{"d_model": 384, "parallel_block": true, "optimizer": "cautious_adamw", "lr": 0.0008, "beta2": 0.98, "lr_head": 0.00439, "batch_tokens": 65536, "seq_len": 512}
MLP neurons of a small language model. Each row is named by its layer, matrix (down: output weights) and neuron, and shows model dimensions 256-383. Each number is 128 + 24 x the weight over its row's rms, rounded and kept within 0 to 255. Numbers have three digits each.
A block is one neuron, or neurons of one layer that tend to fire together. After each block is what it responds to, as a language model described it from the Wikipedia text at the highest values.

L6.down96:169126176141125112118139183146142126128150071168111095123152166127127142082120158141099137130131084135190126108141141146142119148160087124138147086167142125138128113131073107121125159140156167148127129087138121116116121099155100114136104103130128095151135113122115095103114119114176187142106121118092109145167110133143108123120112160099129111119150134112144114143139118151089087138127
L6.down991:131087159089161145144145144124143113124081109115132148133129123092111124138201112107088139190119125140110103175140121143098148154133140114170087112151146142094081113129095114120184164147100097110142142133108173183151110104140150134147107143064165167132101092114135131145098125114124151115121108133089126102176106128105138116126133149145067138121101135106156119149126129143102108128132
L6.down1393:115115129113145149092135113174111081113121118152121121126129184096127102134152166120129090079118175134106130129128109126092116116116146122119100144130158139163117086112135138143159117141130098116146111095114180148159135143146153148163111099120130125131148125144128094122152151123130129141157105158139125105163126132102083148129091166121144133123115126131151114119162135137137114117112
L6.down1400:116140113145130173139161101165165121115132176135139089152122121141166173098121151100123136095091163102128147109135089117143113095135140139190146114123114112140102147130133088173143158143126108089149139140105159098075104109133109167181106123082115084160144111105088166107183116150136128120088154112135124080159140107162124136130112148113160134117118068123135153090120137130134132127159
Responds to: Attributive modifier endings. Final piece of an adjective, participle or ordinal just before the noun it modifies, e.g. previous, sophisticated, first, active.

L2.down134:132106106100110149141164139102095129163108095118093082136111132129125127119126126164126097171076120110112118137157131134169112106139119119127135133095134125133144124148137136159147093126128134158131147110172090140134148175138139189134124094108069125136121149156119146122102124160143106171136146118106183130072105127136144157107142078138128159116128141174141135093140140127134127125086
L2.down175:150143140152130105111148151111118114108125133157107139107151136158121126141152138153136112156134115168132086122126168086118125136140167144114133174111114136136147172173144133123104114109124132094127085120124138109090149156112125084109123124129142124120116092089127132118131129103127110158116122083106136158148072108149128136156159072142119139102136129117127155173101088119111144124129
L2.down362:113095157079136142088098110100107138151102158113154122114112132148107111096118127088138139142131172134142110089151133117125131134131114153109139154169153100141120151139101123137158144142110166132128127143144105075086127115115087181139132135097138135100112126120167115162134120146101105114138139164150093100126118158143106147132141121083126159164105114103113130167131124124093144121148
L2.down695:079087148139162134131107099119114146091153189129109130130124142137129123084134118072106150165115120144155132111135082187124114120150133149110117162148151128099120140137173126110103118133114103098171112154125121168150116113140132098087096132137139126127167130095129107114146096123142147145069115110158159131143133123138122115112135101123117139114163094112146134153114143153175136130128
L2.down760:088097165143137134129114148159168139095141169098148120148107180147109082146120141076107119155144155114131104116128145109106112085114112122121147122124149140154123132085136131130120121132126155097132140163131141107119076135107142086170120088156168115110152111119157116123125118120109169189102087132117133134122119107120138132108118149115149109139125082103156142151144126131160174131153
L2.down846:156144142134164106141135108139136178113154131136143150130122128177156127149099107136099140131160109124114144124137142122120114140127134113111119136073095088140113132141134121151094145108110137084147127102123085144091142113103105154119147137152137152139164118116110163138145126070104108190137122143132154166097116130168129125069155175145192172130128132141107120098116106098126132131107
L2.down1201:120147121129145112122108074113157108067174114161113117123165149139094151145117142112131100139129166115123096116111120158091168076078080138091099101116113114116140127133141123149110118165151074112106125118134160122158158134084136153115164112166146111124140088098108156133114141157111139159131156118113151164129141159093123114152103098146111141180133146128158156131149132156119139124171
L2.down1459:138108131134174110145136120161155130111147101118192127101140161177129139104108088156119127137133118142160129118137116095120111142079118130116098087099087100105138131156135148150120111155130145158115105161133138065126117128079108135169138114114152157112131094092134153105143146116132141129103126157172114129164144118124103078116166133135128164116158082130095169125136111091111117049141
Responds to: Mid-word continuation pieces. Word-piece tokens that complete a word split after its first letters, especially "ord" (fjord, Ford, Nordic), plus "ale", "ons", "na" (Anna).

L6.down375:157151120140118151109139145151139163142097160125108136123132081125146133138146107133092130125117126157117077166105077127109137113131102152136071119160101158117135135068098172151150145116118142178116136086073120098139138152149151144187122128170166141117122131179103146130118122148097122136128114100098125108165130128120181105103149143164134144113133117088135130076125147179128141143177
L6.down855:111138120149130131150144154059148127104102148131138136139092100160140112141097124108145153145138164146078124110094114127121092128142113101158095112149114140081144147100094121109166185109143129183136092176098137131092111096135139152178113115141130126166117122154122119141089137089127129082132159110124143097148097155133116074144110118119134125114120086131135119069151114140146071073134
L6.down954:161124115114144124126112109131133144146121146113131098159150125105158135120131158124131099123146123140140120121127108157102113100108112116113181095115139113184151099127113145144116148111129152163148111091110124161120102106093109113111146144130154083141103158144141109175123132107153071157104110099152124126143100154159119131108088121108163166110153106086143141123151144108160172143160
L6.down955:127111156127129107163114151119138145122127092144139109145151092151145151119116113125109155124156125129148109114129181164083085146127141151124079156146084165142122141156133131082152155096179134165142134149117117165122081094116137152090153118120113144132100156122100135138137121106099165124118109149119104122085106114118154161086135071114138150168152117088114160108122134162142135155104
Responds to: Word endings in proper names. Final subword pieces ending a word in multi-word names of institutions, events and titles, e.g. Municip-al Hospital, Recover-y Administration, Develop-ment League.

L5.down636:112147109104051171102178127175103121135129166111119126162117134149119136111117134087109114120108102124132126143123096126117094119124123132117144136140106165107157140123116126128138120121135163132150119153156115142122112175113126090145130153072122115125137155166123135094075153135144151154141130128173103142105119147141101132101094106152117126148108135111129079125124138131106142142128
L5.down786:119149102169087112097101165101122101098132177122132136089142141142117149087123072117118138120078133119157138170112080138122117096132122103148151129133129112118121145160115082134087150121169203168147132153100131099118145195130144128144134125115078117131138135140107087110133171149145131104087127146122155087113144137119135065125110120129117117140121166143131113172077184122109152146144
Responds to: Surname-ending word pieces. Final sub-word pieces that complete a split proper name, mostly surnames and first names, such as John-son, Carl-os, Pet-erson, Paderews-ki, and sometimes place names (Hillsbor-o).

L6.down398:122162136135091165147146160140111133168126125113111138121157116157159093125099128124137168123073166126104120155167158110105108149134049110065133140107103121141092134142095158150112159150147122138095102116120126044120119129140123132096076113135107137157093160104101134133139170106111145105127132126118146099154127119129171115120106091137126138161106144120144094136133126138122113136153
L6.down718:134125126114131122134111146113114199164148117092138120100164146098126099095133152160108150117158128121143084088130101142124119130148105086110131118148105119146156085143125167146111126089119125152166105159119096125089142130101139058127095121124142113136117086101167147046115182129103125193135120149136116128115115122145150095113125136099094161141125135145121176137140123160110177143143
L6.down1448:119133183138113146122153169136137156154123122136134154099147138127155083130141152135122142141126170127124116118161175101144115146127061114038107129135107124128100137164114137145110144147126104160114073096123118050141155129140118112120097084144135108143113147105128129133115136129103146109125151136132125092185109106138158095116132102122145118130111140128160105130118106155102109135151
L6.down1453:146144163103140104143145169158110143154117092140120160089109143118092114122143166126128104130156118125106155151171122117141128133125113138132094157131128164142119128159124121144153166158138121124125128122138115078166108124141146116103101110145086118138124119094106152130102100115129144095094119136133120140183131085188137109117145125116062116135125129145139124102138114150115120144112
Responds to: Acronym letters after first. Second and later capital letters (or periods) inside acronyms and initials, such as the A in WA or CAC, I in FINA, and U.S.

L6.down338:133177142091130121080137075139125113134186114110119127137163114117090153129119099148106188095085137131138124128106120144124140140169089100133100119134122134124151167125137135111115106098145104112144153140056141155141133104128136171089151150139109129123170113127118082145173149143144146115122161142101113116102133091114141137126149169132183090117131120118131135175116122140114121120142
L6.down730:168112087127093145208124102116087118134147121201122081134112145174111128106090118152084148101114141117090131128154103163151143131120144118128112135139126124087161135166138144088122183106106171140122122189099104113097117129125199132157083120171126124129158127088147144155137202103159128127115160110114111097151119157107133143116147131171116132137068118111111110151140110129153131159125
L6.down1091:126128111123126154135142145110106152123164131183118110159088122135136078154068124128065134141124105115135138141101116176123146129111147108151149141166149138118153178126128108132106133135132174097131142147124118162125129094165156152158113169107120148144163154166131105104142133137143122117134171128140145137177083135118142162122110109119131146140165146126132142115117166145108164180134
L6.down1232:123132095142103117111114111116107121113161144129133116138101095144086145138110142176099093132147133133121106109195139128142136124143115144136158159140145125146127163150131145126166181142107138181145130130124151135108103127125124160150102104130096102087147132164173123163148138124144142112136113157127126132119095141064097134123142104142170131063097159170125138162141118176096108090141
Responds to: Word-initial fragments mid-word. Opening or middle pieces of a word split into subword tokens, often right after is/was/were, such as s(olved), ex(cluded), res-c-(ue).

L2.down49:122121138131108121169169118163139156159141163146134152123170131142120145149145130110124115126134152138158128121149085105146115134126072102137109154142086141154175106111153165139137107142159134180100120098129175127164136111130150101121126088126112104138148074122163100133115105126146145140127131129097101107123158094107102117141155112145154148112130146115106127119091124130151139080167
L2.down300:104122120142150111105141180196119196157153148119141136123151083144088116124098081143125110139115105113172154125149089134116112104114149133109125150090115128123134143087141121128143124150113121115162094132116089085128158130115144175114132082131115194106165125106100116122132146099090164118152143164109159141145151116163117143130133159106152102109174154121097126100103119113123124085122
L2.down328:083136116149126125136128179174086146149166169113157120105161156153124120112111114104118101101112146153102136165132110163132118152132152175129126117128133150150139140130110184146133144132158100121130112123103096145096125103127156179162116109156153127114099138139143132091142144141087108164140168119126128105144163144076146124127113101140141157069141158167107119124079131144131137091134
L2.down410:139102140119138137161126217098139056135122166135151115152104144086097131150149118175111090130136116161123110114129163126138144109108169131136183130105157138103137105115143141120128128135078116142123156114098097132132127117107113111111113148144162138161131118117145124137120098135154133156156122134120138114132133065150092110134130091115138107144183134130098130119120135147111101156088
L2.down450:138159142145134151100111183166131137104118145095146162098115113080129121177087102103091120105106136122103180125098110154147135153136137114125106118086137146110161124146157125170119127094102114097124112118108142106112155148127137114112086134065115136141158170134103143126149113083112156146122157112104120095111144111155124138127174122130125159154147150124156137116092173123152154121142
L2.down457:126141135124155127139133145162176157150114154128124129123115127127143123114118114128153114147102145122086143139097149116140190113098133118122131132116077111142124134104160118153110152130117104114139114119136119131153169131119123120157107135115099140107147135140091117111117124151133191105138105087155102121096108112103158087119171131125132163168104157114110130132134157161123132134088
L2.down558:105158121118163097113141165110140137130140113117109094131141136124156170161120125123137125158131152134150148139155098100128168098085139144098076090129099092115139094130136147110126114155137170153141137119184106153130123105092122092116125109158201151123107141110132157092170123130159094119157166149151133124116115148139137164127105091127127159122124144162109160159124130096146106161135
L2.down584:123135135102111119118128147147134119116143136139144112106090149137143146162090129100110150137159082113120157117108160088113147137127118124123116107144116187142135161124161146127128139123114108127113118157116072117117128137122074124114103164129131181135120177163106146098144110135118165148151104116158122115157113146135131164157103150119166162097151098103153141108100105144107099121112
Responds to: Compass direction north. The word north in geographic descriptions (north-west London, from north to south); more weakly, mid-word pieces like Ch-ina, v-eter-an, y-oung.

L5.down152:113097092170121168101139098085110141152136144151125116142138112111133164096127159125123151105156151142105151114152130138148123130089143110134146139158127117123109119163128162132098148114156192169133135118135127135127130148114145116131141121134132130090141094127132160120112154110159120062117127125140153126131143113117120149121105113166111115154140109117124190133086086140144115130117
L5.down276:144210093164153147114134156156121168112152081110120152166131099152137140123116130097138097124128139146095111111150139113127140106119136136166116139158111105134150179171149133078124127144146097163131103121142092199093117125117110077139134146128125134108176105080159110167104093118166128094117109111108132151137099173101159102120147149125137098082123125130147149142110156140166113100116
Responds to: Word-initial fragment, often c. Opening letter pieces of words split into sub-tokens, mostly c/C after quotes, hyphens, parentheses, un- or table pipes (casual, unconstitutional, Hard).

L2.down7:098131139119125085132155112120165103143096100135151121135076132111161090111159156127137124095135140160088157104103166144162146182099126149164145125111096119123133128114119123151164127108195162113117121127148087170151082121178122134157114118113091102149140144132157155084095130157114158092108136159124126146104122123137095144084132095152132114141159116137147129161175093096161107086101
L2.down214:073123132142156132102145124159158126155143143178146174109104103159120137107105131170102119158126114122134131133125130098151114130095164134074141140084074097094147110098150112123141136127164145153110100107171111118126091143090133112168107086144167131122087150120135139097122131169161158156143163164149083101085158116105155091130108097166141101149150120094182121132156130151122127170100
L2.down741:109150133130147136123126168114156115132061144144147153126098137136139120104168083109155124099105174144130135200145090128145141128124135099111142112129149112122103102085119108134147151156093124126129099110109134100118126159107112150112100106134131109154139126149166129120090106136144116096117127085145148124115148134150125085135130113163100145126156136154196139187135144128110118127143
L2.down790:106119107114122087122099136160112091120122145161135137140144107158139119128154103086094118149159124108094069093122121165151106179112155136131154100087103148140132127116119111186148164138123149125123131138138158134131104151124081118139144138163185175146095144164120167081134171142124123123100108117116128136157181118090153130106097135101135119117102140120136120133105121130181161174141
L2.down868:116154175176160138122124096162111112142139197177136130083105174111090141141089089117126143102107167121166146098110102126130148137174080151136096127138124133113130085107139104153158149138110168136096101116113091100120153091140143117123133180155161100124129133138153135151141080105134173130124152168104107110097150150116121135134163099148094155118123122125157113108109131168113125163120
L2.down972:074114118107136126114137157168142115157081153120169131136127139124156088139125093127140101115123149130102132112111141086145137149136123133105148113142123108143137158149133137185131183132107171118114113129154087115114133122140097115151117126145152152146126125117154136122107126139116101115065119148133158102082164191155104106144102094108135168116124156115132115136143075161069118174144
L2.down1101:156141114115083116138106102145152177151088152131168103134132083116161151116165120099130132166140146128093156103130171127114147126155083176062153150092115128145123131112144140093136103155135100143123157142158102099137155142093108152093142129135101152089127115124149121164121150130120126101099137154102133155128144153119114090132140116158112087115158117143155152154118128106094101156143
L2.down1399:175144092133083157099151168169163143167120138104144134128127075125118161147073109176142093126117149099151114145144144123135129135145152123152158102140136105137126112151118067125122081127081090135107121116145117094140090113188109149144112125174115135108094090096124121128118137143151157136128130138119125175083120134097144133107127140150169185116136113131127143142130149150116107119160
Responds to: Football and word-ending pieces. Mostly football or basketball in sport contexts (Japanese football(er), Basketball Association), plus word-completing pieces like urg, erson, ubl in lists and tables.

L6.down657:166137154111140110167111169112075155106137127151128139143143115122065135131104109131108110082131099120168070121174127109144124116128092103122147151135092144134119127143176185127118118147141180144124119129154121126130137175166122116173116128144156152113129160141138161137112127143093164125121155124131108116112126108108102060113112124158132149094146127134137119085123134095147079112126
L6.down697:136139130120130119159144155170171113153111135089136130090118143128090132095084139158122141125129094112157105129131146098107113143104116145159120179155128126140148122143126153142178089153166123193151139172127104103114142127157123123106111126158142174116143101120111154149111140145138127127096153172112123107139083131138142132102189126129135109118134138138110172140128132124116125176122
L6.down1231:134074144125146140130118114103141122135110100120135160130142120107106073101161180156145113151095106184200119122118149148116117092103133110111181087171133115089116123144124103129119105095180134119147145122159069161138120116097134110090146138180145133157076115137101192131114138101166152170149128117168141161090107169110112106097160160126121100169147146115141097123160136087151110132167
L6.down1334:152126133115108108130122103145150156124157112142127134142121122125136127125144130133128188103073170106129104112152145114121080134165144096160118150087099110127132104142114104147078121114146139116108108158105131137131096147151141156183125131128153110129090107123116139173157110117139114115115173171192114128137113106110138107161146106110149142153123078113139167124136115148158125105166
Responds to: Mid-word subword fragments. Short middle pieces of words split into several tokens, right after a brief opening piece, as in Cop-en-hagen, p-il-ot, c-ur-ated, P-et-ković.

L6.down157:124097135115143141099151154140151107113108110072114132140164080135147163112128104151145134147117093171130139101151127112121133103145131136139122126123120120185139118107162120084153100111126090080141103157109120126076128130092139109106140111095172129089096173082160146145085181148133098144153161147131169135105103126120140146128125131138098108134124099076102136108125119112162132124137
L6.down365:156098187126119105089172102152151134144135084111142127076167157119117152155157147151142096123087145128124107121086094097113148107115113120097144103116145098164165127139119129142065100139085115147132141070123162129146156089122147091172129130121147122088067117156116114146137168119085101133119176108131134133127165153137093107152093125123106131093130130122131136152115153118116133118130
L6.down875:106116173121133136136111158114135104135122136119122139103133108138124111149183124107111114127119122156119123141145119127081128095072149100171112096131142128121156133142148099146159139121107140114146179111129093114133135116154131131150104127076172092130154120111130154159137053135112097088080108145149127134153143146119124103113124111141122148150114120145143161103122116137163110152127
L6.down1442:123192157159087145124130143151103120155123126111178117117137147151110164173136088112119176128130138086125130140171107159132131083102135149121116096141129145120112171095099115121118171151087137121115092099094117109126125104140094130121138128071140132103123068113114137122149124087148211122161131070109175110105114116154152150133090167107141107121089125102118138145087162122101130125133
Responds to: Mid-word subword pieces. Short interior fragments of a word split into several tokens, coming after its opening piece, such as Rep-ubl-ican, C-ult-ural, immig-r-ated, rab-b-is.

L2.down46:122105089155122121143161135138103126143102114128141141154130093187125127133111136107135119156115143144133100107160147132087120151112127137096149158101064073126151111116150117119132097082125141155117116135121098118133132096092117136164109170135133065089128170071106133144089107111155155146126102136162113124133113173156115114111099135130122141115170136124141165155086158096178118101144
L2.down204:083143137168101130090128224130122108135112168092131157102118123139077111114148128136105131158122130109129113146155134145126137136124135105086099094163172140106109120115134102115145123138123112111161145117095128135127129118161118095126053182159140086121120158156143130082121117144104100127099098083158145082123141107142154106161115145148088172145135181122147135087125127136131128175110
L2.down326:119106143126087137120137219111157095154112187081101123109106138124080095123136124150098164123108122100116118123152128103136132156095105120103162108145142152086125119133133103127145119145102136148193153171083122111129111134134104090120072170145122118107135141147147145074125114121139119115135114089152130085141140065140169096145143133157123156127143162091151092127149143126133126163119
L2.down772:087116109132151077108163161080147136127073128140163151126134128124144105150160141133094131159124092128134176114130137128146114145123134150103169138101117102131152129137106099110131123142097118164177136111099143118172145129127158109121128158129119113128099131135146099148121142115119097147128148117107174106116142135145094129072121149126103122145117150128105178162085128105128113116100
L2.down796:084150171169113132094172195154119086150091136139118123174122143126096152126096127138134112136121147119162117143138146105140090131144153112140148164093149096155097105131160133143123154131107101129189128120098129108100104090119106089147070103103130110141148112140140159101076129111119122082136129063145119135134171125150176131106141132110160120172189153098163165150154102119097119128132
L2.down949:074111125129108120110140198192137128123114146087141134143133107117101084176150127158111121147137085141120111145139120168121135139097126135109144082116121131138157116099153100130134104156168153107135127161115122150134136081105117095129085194161125127126133127157150157122113089107123105142141130142151083123135161107133129081151151117156105099098152140145102179102133121136143104157129
L2.down1045:121141171134154160122170140125113095121108054119155136171133123155145067154101118146136142163113120090145122137068123149149116164148141137112143166166126128159158155106123091173095114128150174131131100125132169118125112104152156130139123143153162080159154142112160105161129091131083133154141127122096177135095118122114082154118160158131120110119109101122142132147120113089128110107161
L2.down1065:113118153147138122120154145093103095150136140132140138113133150104113110176113101162144132125128135106120132110122158121170118143111134116112160118092114155121144144091160124108139124166119117181138144134074122104095112137146101112146078169172109146155166123145151159089120095125105140076159120069142148126119164121145136175129125104188141148147125182134144115110147107100118151124136
Responds to: Later letters of acronyms. Final or later capital letters inside all-caps acronyms and codes, such as country codes (POL, AUT, TGA), leagues (NHL, UEFA) and organisations (OKW, JRZ).

L5.down661:139116158120077121135106191138172150168078141118079148121156123127152075079134125163121150099083116131139142134148145133119116111092082109092116105122159130113186099121121149185133132110154104136158093127106127074135158107158098134121108135120149124149121132108154150144094122123123084145122128134125127146154125088134163092167135119111134127163140164114133141165147122115135136144100
L5.down737:188134128146145134099124210101104140128096145138153166106153125096152042109179152134134156150113145137120113129103148136141097118143084074162114084144111130069133124110073122151121133125073173137128087103135080139130118141143107097121147120139150110100090109102113138088147168094106135185116088144111166158141097123124143109145157117145123141126109180108125109116105082137125155158136
Responds to: Mid-acronym capital letters. Second or middle capital letter of an all-caps abbreviation after its first letter, e.g. UTEP, ITA, JPN, NHL; weaker on tokens after a single initial.

L5.down90:172131145134144113107107131108117126131120131139152136141138092131104096168171117171121113096159148118118160133126109108145149116138086117090093106151107146098152102124127119132108130113083143150115124152103139081082102065139110131110126152115140089149153197109138135122137154141122065136097153131084135124157099084140111100174106163142113155184138118116237110146125094144159164183145
L5.down472:167125132142105135136105191140151123142123150086059149103107123156089123094144143113127081112136113169123125110135107117105118144085125111092106084153145129137157120073094125134135166138137125167130090117142139130116125134151101148122135159117126105126090160100142115163107140168148099095140200100099059121145135128148135153166120131149102130132142164143106135104146124076125123113124
Responds to: Country and place names. Tokens completing country, nationality and place names, often a second word piece, such as Ch|ina, Ch|inese, Gu|inea, British, Japan.

L2.down26:148088116119102121096124157165108158117115168104120123132135119131173129111109116128141172096120115130150163143138110180102094121131096138116125131127085101138112089157151128195144120104134111104119117103139141107134141100127099177135160061138116150107168096097132099142144103132110131111135154117091103093113127172103161127120153140128097098129155113177129121131087095138145138156152
L2.down281:124081134105169099130170162101106136131102145085144107124145143105143095140105089093072116163096115124156117140127092097089130139137112145116163126113125088090133154090149178094105133106124097113125110169161105140163119106157163131114180136084122119133101142104126104125132118114103147132109111128129182119148106206128112164139087152146076114196093149147115135105111110128128141089119
L2.down404:096141111106165147111096118097073142127120143104146113188162107122092108075142134112098138134108113173107114132105129127128149111156106140108151080155111147162132145142127103136092147129139145137123141110108101090162100148131132146154113148092162085104128163110127110162129160160129144144133144083134158163115146124141112094109129134124107135127160115149081141108150192150094176129100
L2.down677:119111150156085138111116164110138153142111156128094118123107124125133111142115111107124158162116139136100125137146111154119135124132147137110104164106098141162121119129160184134144077138123118112169185100156087171089179125166099139129134163123160178126129163145098101105140112112084131154130144151123088119170107075141106148098098133120160137150140126151154136107074158162148123096098
L2.down698:134168131158144104108151108152137151154115116103154166132122108150101087127126126090091123134128128159119143142167138172125129161092159149108153134119119109117131107111169087109140116147105153108130084111116159170179123145163131141121084137120130154147153154153153145115121092170121183113125103092115160126164138174134123111102140142123093128128125075131137159167118177140107123134153
L2.down1033:142161131097130161124166153189167157125111082113147167130110102183108122104120137121117157145146149154114099132092153135126112110138159093088164106149161114158101119148145117162123104119089129086123146130117135145125100153154123095151149125118114138129176120114117123125152129141121122108109114108118192122158097124175104102167129140162139121136092135093123140130119130108112111107160
L2.down1053:154175128108101114093095120154169136153132132140136115130156105133162081150158114122129106168142158077100119121130106120110133123110162096144109109141152169144142143126137112126115160141126088138128153102121154100181115108141124101123124151120176102142162139124088113083088098165106091142102128124117162115116126128087153133173148145135087138098155159105100175110114125117134140145100
L2.down1113:096145134141178157150142121118135148110142108170141119105100087144146134107091116110153106115117129131090132148124149140127110159145138122110111116145106103174143085111138119120140121112168170122107089082159134095151157151182142146133106130133086126131134131110110083141110124114157100146139105109110120149157158154127153136123102150127156133093140100176133096140119141144147124119103
Responds to: President word completion. Mainly the "resident" piece completing President, presidential or vice-president; more weakly other word endings after split-off capitals (R-ailway, G-overnment, Alex-ander) and "born".

L2.down106:147142096128092136122170104102113102090142120111090143122118112124156120183126150095113153106112139118152118072117160143078147097121148129099092144136152156153133171126153131126125142118139157129084117122154148108112131122111131109100139111078088091132134075144111140124126133130128139104123118096137157160140097180158096114133154074137124121174128079139148097134147096144122158094140
L2.down663:106128076163117176102124115119086107133110143125115106138117128145128110142132128103093105146150207148125124161169104126086118088153152146104139119184109114121106161136111156121116138134128126109054110112151159150139164107080151139104160109147161140129179067134110136090143118129129127118102106168131140125152124111134134094127142099124079097161134106141119157100106163142132183087107
L2.down692:152131107182111120141100092114089131117132154105089091138133143154139126142127120069105103129124226152078134166159088173115125107109147143110162144150107141116122120165139148116150132095121120107156097135098168144134134157120129127115149108098176147152103095129143164117106152119149129105093117157116140124121116118156131096127156089134124116115142140082140114094163121140157147123115
L2.down729:104115085157170103130166084132091153133131157140150144160104126149106125136119077138115081164147114152099129116109092134151135133137126127170110140098133138139098146114122169112146155126120120108095134121121079169126153134099139118134133092103161157167143146083157113170150098119107127135134129160122146108121129147118068127116126115129118120135132131152125128134081131089116126137131
L2.down777:108121076147108127179145063113094127135120189118145149141094144145102143138122125129112151125126132120087154140170114161133146154141156144140117121155092118128111139116124159085154194145092140114097129150118130128098135095096135137131094111150103207162145106118121107095136132140127149109096133131105127132177111126135116128126127109140122111113106114128120139148153138117145122122159
L2.down880:125103094148114147125140116095080112088151163060109073134105108100129169141126162111069143136140197152114165151157134137077138076147150148097124114178123148145129106137164128097140172105116125105117099112128129115148114126088164106135107096133148157103155124124139142141098125130118138137079093158153130131146114124144160107131127107115124123116128101117117154110147135122125118131113
L2.down924:155135094146131112119121120108177119105121128147077085165109102161165108136159098142152112134132160125096132110088131114130126118106142120170083147116099126120136143095135132126119161120137101098110129081118173118095109155100169130134180117112135172130139098100119158154123145157143130125139151137114133176139165161135083146112135087104141116124104127144096117104123134151107155113172
L2.down1290:100115131130142145158111049110101109178098134082136141116068166180121093122133075143110135156136152103109143133140159123116144133112111160123122139112118136130136113172138105144144148104135088149139101131106127127125122102122139092101063135094161140131115154069133114108093107131096093138120133112119180147131121135111139109153133134139092142152096093132146077122131226092141138117120
Responds to: Word-initial capital letters. A lone first letter, usually a capital, split off from its word at the start of a line, heading, quote or parenthesis, e.g. C-ambridge, R-eview, L-uffa.